{"n_head": 8, "qk_norm": false, "lr": 0.00724, "lr_head": 0.00593, "grad_clip": 2.0, "decay_shape": "sqrt", "batch_tokens": 16384, "doc_mask": true}
MLP neurons of a small language model. Each row is named by its layer, matrix (down: output weights) and neuron, and shows model dimensions 16-143. Each number is 500 + 25 x the weight over its row's rms, rounded and kept within 0 to 999. Numbers have three digits each. A neuron's up and down rows have the sign that makes its largest values positive.
A block is one neuron, or neurons of one layer that tend to fire together. After each block is what it responds to, as a language model described it from the Wikipedia text at the highest values.

L5.down81:534487535528514497516487488473505525468510497523479502481513553450516542507511534518537522498481479532509555512523516483534452482516515530521464542464472534504474539520511511461511474453542473464482506501531476514509505485497549531495489507549515496495545476474504499503447502477522523472535484475513508493540501546519500500473507491508545499489501465516455482501538494532506534492504
L5.down141:533481467556434477488531478529459486492479496554505514503504456495530494506467494497513539475560576488475526538499530505536481496472539484484488506512442475503491478494486491489492523489522497472498501442505463498508482487498499454521475457523465511525508479519494505504496466507497438492494528510497508512475509487462506487494495553561531516516519487526509508505501526456485501495506
L5.down192:484493481502556533484518468449516511477512491493483516482488481505524479526439492467451467498512556458465471528522487514474489519490511497515440478503505507452525510515555515497455482497500496511549491525473518524502468501488556493530490494531473482514512507498506508555525486495545500559492511525457479532510505461501485520484517517524519484500465499518532524483477495543479469499481
L5.down201:518505480485501510525481521481526488449518442554480475486538527486506475516528512469471504505478507520532455519508503467511503457510472515473520491499487494509485484519509517498543535486482527479512471544496491511486493474489567510489458470513520528505538560530463476515482468543480530525495482525529500493511499479471460510517540537496539537463476506503461432469497509516471486539490
L5.down216:496521541508480516488479527507485521483488518515455505502509509505486534531497502480517525499502518460509504457475504478535493524502498518507495500521545515503476522533551459500568492481502547479501464554520501471497476490459482471487515508502496515530500526489495536467493496502511540465531470533543489485500564430468500475511501510512480461497481528481494521522531499515550463433497
L5.down220:550534467518525438522512516457514465501511477529471517497528473516499484491528521477514479523461533481498490503441498501430494508504526468514526467508454460496506439468504530485427480493511557515518455510469506501514481542456484491510528478476514505532492458530490507490460488496526514502512512479503511558488512470487490515497490507516463500523515514505527494489496522481538525510516
L5.down247:519508517443498528453539463429509510481502472466429497467476493470514514519500522468500470486495495495527478509484512513494502487539444469474499504491535524498473540514502515467505526491476505508522479499517500489480526524523523492491479439509492540552506512488505489472501445557505493513533516495541464476568523508497500481495538507499495501505539507464511473481515496496527480530505
L5.down303:519474502502514504521484548506509546483560569508513472507477530504511479514466461503480506467514532492465478544511527479500463472520452446494535490530529527476508511513483508482471516495503468477493493468473517489514513498482540499487484482490506519483483497484471541519490518499506494532485505546486544497480519493495471476491517481500490475492533434485505497480433519526515485527494
Responds to: Mid-word n piece

L4.down0:556520486472566486502540454482463484521466524511482512489490473473488486553502546496557513493475482467498488492514481527469560492471493490496512517493526481512512504538483533523501490501451513458505496515529467496489461526480534497487477504496472489485493545505521469504489492518513501519494496501447494444472502478495467472488480505514458476458501522489505493480466510487520462513542
L4.down99:493461465480489515468513490498515507492512475528494500470518518484502512467469515501480455503494479533447513519512514524481460540526495482492536470488506491507460528498556459476504538481504505488496504461543483485465481512492489550463496453477507535534480473524479444511515527490501534496535504479526447494557512522539514501491485513478465518513515483522470492556483497523525493470499
L4.down148:472513485487477452524504536512513510490490487485479497480504502483512506494522510533515524524458535506470477507558501509488488475533482468499453474525552525516521521520491483477414528546458542485506471521508545478526529498512495487446498481482478453467476517492485511510497544506537512491499514492478478543490509491495515473541460461468544479491502486481528511470501559490519470495566
L4.down319:536506463484467542494511544474529542500492504490513485480505481487462500485518525496536485477476499526497522499490499486483448480498491483550549503549471477500538530542522519494467483497482500537483489514470498477500477516483503497563503507514477518505484543535451507508488477492492533508484503524503470500532517479551493525515454473463552485530504459537478526502497483461519503517527
Responds to: Second letter in split words

L4.down42:488551496481488550484522456471508521465529493513503514513475487544504486499526509471514485475516469502481503493474535496481499486519524486488513476526512530493521478468439552522500463514500531518473501420485460476505499531481479522484516518485459484474485512509520475483522474511499516552527494470523501514492517499486468492521508479531480510512561531489492551515493490538507514473526
L4.down64:506472508519462509495475509498540461491497533469496537473475527466527471466490507507474489503535464555515524510548504491483477526492532499520517472496538481492511509463473473476497500464452503459530499508479536489523500494536507522484485467461568491490492471499529476488534490484459551504505496454498555517513523498507514510502480513505533483436481483516500491502487498447523503542483
L4.down220:500477538483506510481525455505507486481503502511445516496503490521488486496526530525456471461479487492524518488543451484459483517470476437525502500457559535519530466485466545458493508510548495540480486496504518501504493562484467490460512492481507484498489524518493505497477511519482479534516472489516487543469526505481491513502463499479499477504489519504552533523504461486503466507452
L4.down256:459528461513526495477507501486540494524568482485496553510476514526493493467496510505472492503503490485511489497486497477466524503488499489521492594479552506544468476515514530484501527495510504506482480474519508541485506486483491500469489550506495528526536502537497478480516489473479501505486471518526522534525461562476477506485463475476481518543508516521520533542470482476498480538465
Responds to: Mid-word "ar" fragments

L3.down297:512546486512514489511510514477524531465540535495518527497513490491476495499474469506471506470509507473488524507487513511444507513548478455512461482534540507514535495452475522486457467538479519494511517493480499458515534514475470545487478496489506507519500479513494472512484489478515478460499495497501460488503467501495499479513527529436463448497451494477494557493446499464471455505495
L3.down315:514507534530484542530530515476527519526508521529508504497468498526524506530478546538554532520488500523505486484475436502485484522534528503486465495453472506506504520485480518540502467478512461471505470513541525487489476478517535441514509487523494500530493510525484492499490509528499499524469489525519521495557496511511559491470488488518586494474494515485459504504512493498548491521540
Responds to: Mid-word piece after initial letter

L4.down135:478495531533514484458490517522493451492557495499539505536466523497505522492505494495465494473448470499531486473478435500464552509469494465501486496494523482497497516507477538518501445505490486475501515499469542543517492527510500461444491531507509507452479519494545482539491477498511494524483471506501511510473465475493499478522483482511500503464521471470503486432506489487524497473475
L4.down219:518500462502499517499552528553498505479473495482463458508547481475489497532486546519477498489537539496495515496486476498518512517484488500512464456525452481501536477469555559515474501507508534506514541517541513524497525462509516506482458530509506495473485530519554509523522502505470471489490478501525505456504474488470514498513513498496520508506509506501511472505538508521458483454478
L4.down232:498505475561472525486476526503536507525524512461498457499501529483487510462478447465473470529497499503537488475502478492503463449480472495464517476496453527497487460509510537499496476523501520553518509489441501476533500541484518525507482508510467502527465460461496551506533496515494518530505487518498520528489515482542505507517511494504495507520534481554496533532514506492481517530515
L4.down278:519506493533513478522494484502546505467509492500489524568459484502467503498490521501492439489511508493505488517508489480473530529526481460484502544474477525465526536534507507496457447482496504507514511456507519490527497545491451504489501512494517509458514488519533527485525537465515500510553508493526512483468507510506527539514502484513467467543489493525491472502533476510553492497574
Responds to: Hyphens inside compounds

L5.down30:492487474476502478504510513526514512533514542515522511505497515544512475497449455530482487500447519517453518446486508499511520472524510478530492545502474515522495527491469506472543456518500485503475494538507491489447521505493471514518530528479471486477489514538511440497497508542498487506496494474467525491463470524584495499500526480467483508491563509501496491503521521491465515571515
L5.down49:474557541517505513527478525472541476488507507509486541476513545513477482490467495478491531486520552529466501489522465461484472493550497516475447519507518482470513466536482482520476508519487536542490525493485545526461512453497522515508490500476455503510519505513535518480502525486519525485502460508534534546487502456527486505481492510501469456485487465456487493477518518513469533469487
L5.down88:521516533528511508483494500496530537455489477483505495461520518530478545468486480546549532484500524484467481500482468428474470489520496489498484530518508495529521470510486512505481486514452463492515520548517464484445506499515513532469489506510497477463481531533508469522520519515519492519478492485493522513494527528505439479566480494488489478510551519509492497528514504531481476473536
L5.down91:484521495504473508510449504511537456512535494483503504514501540486500519483496506447446527509503499482486475555527463530496509521525470502507536480506492522483487506480479516478487518486504527509496551505492472502523482510459510486540487537510481543487503536521482485480531487526466489509530509498542532515479483507516541509544476489447551500465504569472522483522479517484491538506490
L5.down146:504515471496500548500488506490500516478525482501525523478519495565512493483488502486501518489534480537465486456540564495495455532542494444487453509523510528514472505514479451500442491528509552500520468518495469540516520475467486533477526505460506505515497507503532490458455469499476493479536513444507486482474488491504468493489528506503505495492474485486493488542483488453503476529463
L5.down183:500493507520510485531529457489465518508546484470435507503511524490495481513550480518518511534514511510479496459544518503525463476481495492539479467504495528490519504514518515454496497471495490516500493477477507511473514480486484459444577501492502497479515495442489538516523528491447514467492485555510480521471545510507487521519512524470550481512451520495495433483491509512487527530515
L5.down188:465531511536429520486490539496530522480510516508480499507500524492545512513474513474469509502558488552485516529487477502497474486505510477551500564499475530507473507481520528504470477532506534492485500543485489498488513466481481493457499510488487501535515501472535542499462519512502469540473440503458438557523459528482505508538542492535500515501466514533494516513500511488498528521463
L5.down287:508487490456505507462454542493464530444501502501492526458497502492515546526489493474465491456524495500475525499468489508493517526460507497511481483459515505507499488455497517515454488450467484546482515516499499528535472498511524457473522519521507495501515519483483461500495511484546436484537473560483510498482503495497485465494519538448469509541484485520490476464504518505477479540540
Responds to: Word-initial fragments

L3.down175:492500483502474504519522533512524462484503486498508470504506516512519499511498509539522509505476494485480498517455517483488510462478505491528483488521519498506533533486486519505449496536502507506532481503502537517464514558519509485495509447541466514466517510519452512495509471470541505474511513487493509481512521504530527498466432500444536527554538473505481497476521533511464478530559
L3.down251:501527506503492531475507483557505475521504517464555495500519466561494491525480490518523495467526490522519541482524513496530473502504505472509532532504473544464484504561543521449501518515543518480529506498493527506507495473481510502434502517494532457522500470518493532520509496471536498514487469525482476486532490571504516483482464523545540457520489480514480475537523509474507518547490
Responds to: Mid-word vowel pieces

L5.down15:462505515486526507471463485542552479495524486522463499489495537521494486521497514521524529507518465500458492454498536501524521528529512481493507499529503479526493538485483523514513527473508483522504500508500507528489489497469540523488548480530525516549501504501536473517495500474470476520535497478438454534584516512504484487498514497505501500522524458494527455464529480495453517462484
L5.down108:482521513521497497530545498530490454477502494493476490450490504502509461504474516521505513504481531503497470491519450469473505496508485518464476499499506495498494485503494518503536459502509503512466484537517560510448490498476477497501480466469488509543449507483474503451490453505474504518484525553457511515518505516530550499498498487515457515500491540478504527505494488511505543525468
L5.down136:442499473566485517476527521538511507506493521495477535516534487503477459515543490474502495521522506475528531497536501516519503509489468470506485525488514522496545494540463489478506513561503495498542519509503490519527478521455537494495520503503482480507523508522493457496525493506486485498516535534436491509465521483520507518478473513538498475510529524462491508502532511529488543483516
L5.down139:518502450495493502541516467510516485493467490524471524517522461467510494517478477472523489569534471528505538525507458476490484502539510501498478496489511463499497452514491498525496501515502520481472487486509455508540529498438459427535484467496523528481505504529486477489540527517475511525546503513520548477525512489488512498486487530526523513467506495483493529456527533485464508544496
L5.down171:479550482495508437471554479519509545468532516516502481477479530486489546523502514482464509509492544601455520465482480474506480554499503531491489531512489485503476520501483520516479493492523525494535532504483543482471533485498507501477480505497512522490467511474510504505509511515514507539495510500488486505509486455459532527481438522492553518487519479501471493505521489473526557503526
L5.down226:496531505478475454509490532456490499488487487501480504541494525536521467467508465495501511522505477484497492517524559455504538557507481472475489469497488525443509506497506515512540514460521418491510516500536531491452483535474551513510508515509531509502473533495478499475509533511457498482543545454471470483508497493494510525505485548502510457516458493494504498513503546499537488523502
L5.down262:512517547454491442494496509480497497516507519500492498496458546477532535501495511485503491550518519498490476495515512547485506465521511508511501496514432478547522531537527457482454476472471538543482487493515494532470495493472505476517537517500497473499524500547449498452491483550473554503500554492506502495511540531493465497475518490505518526524480517467497503469542522482460553529542
L5.down273:521493543480509476436498525526476474495447518467495475494476481481481535500529489449523520510493527473504521487465498494484502545480520501498528485514452533568520503524473525461538537520498503505525508528540500465539477504515534471485482497538539530526461491492515522455497487473498495506480490475524490524496458526522504500551470483530569482498472487527490523491495473495522480537509
Responds to: Mid-word subword fragments

L4.down77:549465496493479491428514546517468498508513548488502539516464479530455534522512495459496514511512493520509480506438481510521482489527491545491497482468501502530475505502539530500512487520482499489485537523501486516538502489455496505473536498489519491473501474481510486504501542491548473477550489496462491530542503530492513445468512539484528467472481484478475499501498528505475535487537
L4.down88:519496478475476513508532516514519490524519466497511511503489490495521522491497511486489501501508517464531525493482538471487546519498479565524498519510521503506505521567481523455553515503513498499518506512508510475490505465461533499501515484526456469513522479488538486514537494494492531504527504486477490469509568510510523463495511456480470535526508470522500503515468484522506440466482
L4.down123:499535485486503502485459497510517495488471487502478497536525439535488486553474509506508496495510490499485495565518518504518523469465523502516552513474505518487537513478514465515472523460528545459497508479502498476510518473510461473492445510495509514535465567485547531535509485511476482526481484506522499490468485504506465552548525534468500493505485518545489511471483509506518498489546
L4.down160:473486499519512533515446516519472502506511546513495518477514484480513512484528488540500552524483463472519515493490491493514472491534523480504445485553514490462551505502496496494479456470518491487500483495517505518526488525476499491489515500532498484497536518500489553475506475511457500489491522519462496536501470513504500504507497513454509523490493533452513478518486464532525516506508
Responds to: Mid-word fragment completion

L3.down137:502432479501517494530530483531526488537482483536501495482538540513495556487536521501493538504495476499512533497521481513499513503545518530505529517482490504497510568487507529509508518549502538441490482474498489509497547518508498486482524534525446493493534539549483480485560474502505501527515503488475468486448528531507495513504501523481475486546509478491509469514465551504473489492507
L3.down141:490529470485510485486491516519516481485537491488507529532457514482549536513566456501498549476507525507475502506521474523522464500468445485503500468505464509501484498499492506521557502511488531539479536479461487505466513481473508533524505543493496486450521530508508485465504520505447532500542492504528479487484522521485494514501496495492479463528488487483511496495466506544476472464487
Responds to: Word-initial fragment pieces

L3.down58:484449493529490448509508514491503493537493543482474494472476487482500537531556506497517486485473519505506518461504520476513467543489483535537496507524497490482473514532489485499512571519507546504505478472503478442487474520522512540509483492490492496521483454486497508483462483547486486515487500514537489499487533455556533480501476499469457525484541538515531463503472518506491518447509
L3.down110:510544495473512520493555468452496518454483487537492529496454504484485512523525508475523464516458527494498497520487496501489472516489491485492486510486500504526507504533513516524511523438498463498513486500519527519519492478479516509453464490507452532549530481459515473502493459444472513503546530517479476519497523482509466544483499512513518480446512566474468500471470494501514501495504
Responds to: Mid-word n after k/con

L5.down19:507518506464497528494486523497519488517550476483466514541506478511492461530477518496510489495495529550514505491550451498531493523462546424470499509458507504487474500525504483503508548549502506536455509500474471483482509514481505510536490458439514521489503459502480500519469484514441460527528491518497515503536559486510497518491529457473548490526490513471500482502491467489530442505529
L5.down60:498541502514529518470534521510517521568517464468453479520502503469506564465502532499527473495492514509465526511501537515528511534542493499517490514493458508495510487516489509502473529509515507494470454502507501499511550434480534516511443516505477428489544518482538504507487509497440504505532475546470499485497535488506520546497501492498520483490461491509499522467525503452482471497493
L5.down89:489484506505493493433507515489501455502488493496514462460517519487437497504512498453491531497492455499500564493478490495519504566469507474507474519489495554507507509539533503533493514476530526505450500501523485526500449525529512555503496512474454464497484517498495520508497480528529470504537465529478508498482530508475526473506515491492503502565512525523464505507481522513470471478471
L5.down131:532496522550472494492505498472552497530501508515527492508488526441515506495503503502467508510507533531534523550485486467507452484495473459508485499492499523533513538457485494471517524491496517503523524453521475482526461522501499546509463479487489511534490459458467503507509461511478491492497506510496503461501522500485477533513464476473483539545518460491500445488484519561475497527489
L5.down144:495519511490523512507476525514477506508513485484485502477506476498518528498530491476467531498492508485476512514484493489517494505549517485506459465516440516527541516489464497473468478495526514513470515492465438512507496498495500473463532474526479490502480553504533444512537487500491508547523517457484522467489487505474512509473512504475501517481468464501488518479539514482413519490506
L5.down237:510501492506533455500534513495520542473501513509478494497467507495521498509452526472456486529530517491506508554547500482443513507532489497489470487461518505523467505513490496550547521526521503521455499524484528505473515467512509509484483485507547469502482524542485503494550546495452511490509469511533514479470540525506494545500519537547526441539528522502479494526528532468514543489492
L5.down269:427478521488501554502505505508481478470461485522496504481485497488486498485479514473485483479492510507495505544498535484527456508526533506539476518502478519546482460473540552510548535528479505534526500484521509485508502478474510501507529513531497482462496463502551493500473542489468485510491481480488525503488506493527519485483482466500511491587457476564532506493555520500547482507501
L5.down278:536485504519494504499527476525542527549503495467490507496486486514480461503498518490552536519528516515485539490504483495520518522477555499503537521478507515500499545531498496506508503490528503501489456482544533517513470476558477506509508517500516534503460509482540465487505517464520557498531503482479502513457541522484503507518460529559535480521509511505518541470493545476480460468481
Responds to: Possessive 's and his

L3.down138:507472489472532453485469513519464466460529498466473493504479481425481463513442472532498478498496517538493517547505543532520446512492472484519469495512479517452565464510542542464489529510563500510524468478547491505517495483470530517507503486524497477535486445484516475512506503509498478528504527482497533506517473512497498484497449488529499496495500497501469502495485491483524500518498
L3.down164:503499489512487496543507520545480520532514499486503492557477504467552520495518524490500475504481509507482509473516541499516499425530475488539502510494462534490505469524453536495517534502529530458502461470488483466501549477488489535542495511495457434502472531497487502482507512506492516490498527518510552453436509507513503497542474487475540515479498500498450442518490523514495509488510
Responds to: Second piece after initial letter

L5.down61:506504517513498476477475504478498501527517475433466450499480530509444518505496493494529439470489490470545479496486538559502499537528486480490509509492513498474514536536513484479491531463477410520491507486510499477448490490467491487500515492502489474516472500523493521505447529530494464519463490501519461462495477479452531482507487492485509459526502507486496529510488521475481505453492
L5.down83:496522479484513471507500522480478500504457518484465468508549507513516527503463512517483502465472477476509523481474486512496478493540474533515461469501483471530506503485525525491490522490493463542519522515500516491496456532500490507493523492520474475515501482497483474512540468462505494486457473498541483543489508469481517503487450527480495500537468513503526540483530507574515562518502
L5.down105:506499507486479490489519525485514478454538477519485501488517533595504499489472521570501486504461476513477553511475516511506494490480494548503468478528514500498498517485533529482467521512512506506500535495482469536451424494481506490496533528507490511511485486552434490547504510510548475486526524481459534475531516500498537514463490470517525511501504492520481500498470505501492522463489
L5.down107:491513512468524496518481515462488441549511501494522458534506496524440519516471536532534525533472485497450504530487482506466534526545508500485491490471508497477487472506481531546437467475541513509500481539497522459476518469490493522505509516509475498500523477500498477475495515496508474532513481490467520486458471483450502459505486474480541497512516489495499513537466539496531492469434
L5.down123:536526519545516486496480490518486509511482449482508486531518524515511466500512478507501503538468506492476471519543518494486530485516486449470482524520521516445481545517518513493433484566493483540522493510501503471518532492515485487490493491493507473527514478511495509522471537465500468486564541471514526493492476511515483491506491499521506486497497452488480491507460521497507530489544
L5.down193:455583470500555482518473496487497482466494511466507481511512495516524529511501513500495517506464515497470472514528484513454507499501449490483512497483495533504526507520471467489442519515540471520511493482499492481535521501492477494502489509449495485486481536535483546480477531470494530513492521473500491499443465497493469463551497471531480483488497484463556553504479507480514505481473
L5.down270:484499509486447507527501559535510484524532471467527476565527503504491472496455543537497533498466479492442511502498504488471505517498505473499509476510490529456491509476494558506471482531540478516523489502543494519442508530540517492499491523508484509467473470548473504488495513466528521519507486472489515522489477497497541474509450524498517547538488499528508516496502538470473456466509
L5.down293:554509464500456495546557485555503513491495475498529543435491485507531502532527520498497510478524517501464516520488501496502489482486472506558461482518497501520479504518500493496457522503452517517518461473507517475464489533462474476495543489485491484487504481548481474540500482506474472506509493551509499499479502501510529524472489493499534500503479498494433502533490537515527503510518
Responds to: Mid-name word fragments